Weights of a small GPT-style language model, trained from scratch on English Wikipedia.
Size: 13 layers, vocabulary 2048.
Architecture: learned positions, biases, tied embeddings.
Training: a variant of Muon for these matrices, 244M tokens, 14869 steps.
MLP neurons of a small language model. Each row is named by its layer, matrix (up: input weights; down: output weights) and neuron, and shows model dimensions 96-191. Each number is 128 + 24 x the weight over its row's rms, rounded and kept within 0 to 255. Numbers have three digits each.
Before each neuron's rows, "fires in" lists the words (lower case) most often at its 100 highest values on Wikipedia text that the model never trained on. A number after a token or word is its count.

fires in: "with" 24, "after" 7, "by" 6, "for" 5, "in" 5, "scored" 4
L4.up872:120150159143158136150113152112117131157138102120112140133141158128076106125169122123164097114166144113163140134114140091115097153095106116105142128134160106153170139160108122141092082121149156100136097143176129139112083118102137135106115168110146160147118129173087162172132134129111103145
L4.down872:120132147094101119129152166113166148120124121120149121107155123159180145148155105105109165158186131102125092085150149152149124120142159144105135143159145167139155121142097168151126116106121114174178122124100108093118115151122125107120134140109124123114118114124122113161074144127157171125

fires in: "married" 19, "long" 10, "episodes" 10, "personal" 7, "general" 6, "life" 6
L2.up284:099135090147103128128114079111095118139116120136118113114167135123107094124143111130193133139153164133136140135169122096110116151131145128134114090128152134170168113113154121115110142131162131131116109137128124096168144142090079077166170127095123119157101147082174117148139135139096108105
L2.down284:102070146119139136121137099130122122142126128082106089140120071141084144111066142121140141127076105137130158140124166154115109132124141097153143124110164107117146114111154112169187111120164092135136148133111141139138141193118094131101117081095101136131147158101093112139124123108148137144

fires in: "from" 14, "when" 11, "via" 7, "while" 7, "with" 7, "wilson" 7
L4.up306:152166117103130114142155141137114106151147128107112088094146114154164095095108164094142124170121141135138153122131130132128113125157160135178133146164143149126127148124113138123117100146100176178063118153161105100120130157118163112128150184170111103137164134184095137140123151103106140137
L4.down306:132131150136135129098082144115126124149110107123142131111133109203121117135123130136155095093155112123127147122101141123092062133136157128143156110147128159109091123137100113115127122171141131119138095165093099139121106122147119096117148146133116167183110135136115129098101123138135124176

fires in: "white" 20, "about" 17, "blue" 7, "throughout" 4, "young" 4, "both" 4
L4.up101:135127131102136118132125130154127106148125090115067077090150071125113085124123154105133147172080085091103162144163133111131134121114112167090113131105077103140088116130097119101110107173109090110131144115114166073133117173155112146156097133135147176145145122159150103161180153081111126133
L4.down101:138163109114123119093097099101099127117135115147154155087133126124127155107100117113136123141164166177125110140149113119110102146141124098124147106110127145118104157124154105150163154088136133144115135176163079171121125143161134120173149091129094128118103168135124138128138083101190140115

fires in: "of" 42, "called" 10, "name" 7, "named" 4
L2.up296:131179117148166189109141067151116134159132149117147140112152139135137142155098141143141121148126174098122126140097106152154103114093125119114119103134113079118102118166135146103148108137111081135101182115099126146147116109153125135127092134133188113138139102127084150116143106143136103123
L2.down296:123133193146115158126119118140132108130130155155161120128097155112124148133120143119115134130118106130127165132137082133153128137136107108108107183133140102093172124141148155092124128152109140092090101116118116141126156152107092120156076109145116134140136093114118142112125107128133107156

fires in: "used" 17, "held" 10, "called" 10, "built" 7, "released" 5, "married" 5
L3.up801:124125116155133187128122091106101142165085138164139080134132062141105090141140081108097145155120138140153110112107133105161161111150145110121158108105099137105111165136137134123119122144133086118167159097100074152147111119163137114141150157144195127109106128115158158154144120141161163131
L3.down801:122063125130061160155104134083107120108129146129090112138197137129137168135130089119150138066150154175139100104128088120121111132124153150111085122160147129149150118145141157091105124116161158145169112118116154098103162118145132174136137124138092139142187132096147117107163100119115150082

fires in: "father" 19, "time" 17, "career" 11, "year" 10, "years" 5
L6.up43:144090121106147147092121140142142153108108106127102156158187069157126119141088124113127139150098134126136146063094163127091107128099142172142162097155141125151131133114125101118136159108182137118157177156125108130148158159126129119123102103147133159148119156119135107176096068149149074105
L6.down43:116095099104111114139135106146126149129111147160107085138128099136117134135094112146144139143118123145102153115113147127136143169115120157153127146122144126146080132121116183111152151103136154101179134103102144159104134131111122116157160120145134152081169119128151155124117107113119108126

fires in: "assembly" 16, "record" 8, "market" 8, "association" 7, "basketball" 7, "australian" 7
L3.up962:153103143107140173136093148159136132154162140116142127141125114121155098133123126157100176136121149128161180104143114111083123108106163099157132146125108117160103112105137149177153136121143161134147139141132137153140165100155088157177162118147096081082118156149120145091136110105140156143
L3.down962:150143140147132120136121087118128122133141104117097129131130116129118123119130131140159128147139186133152136124126158125137153124147123111105154103104107127163097129124145144131180122132139111143163146117129161117120135106161158120127102169109106124111127141176140103094112144130098125138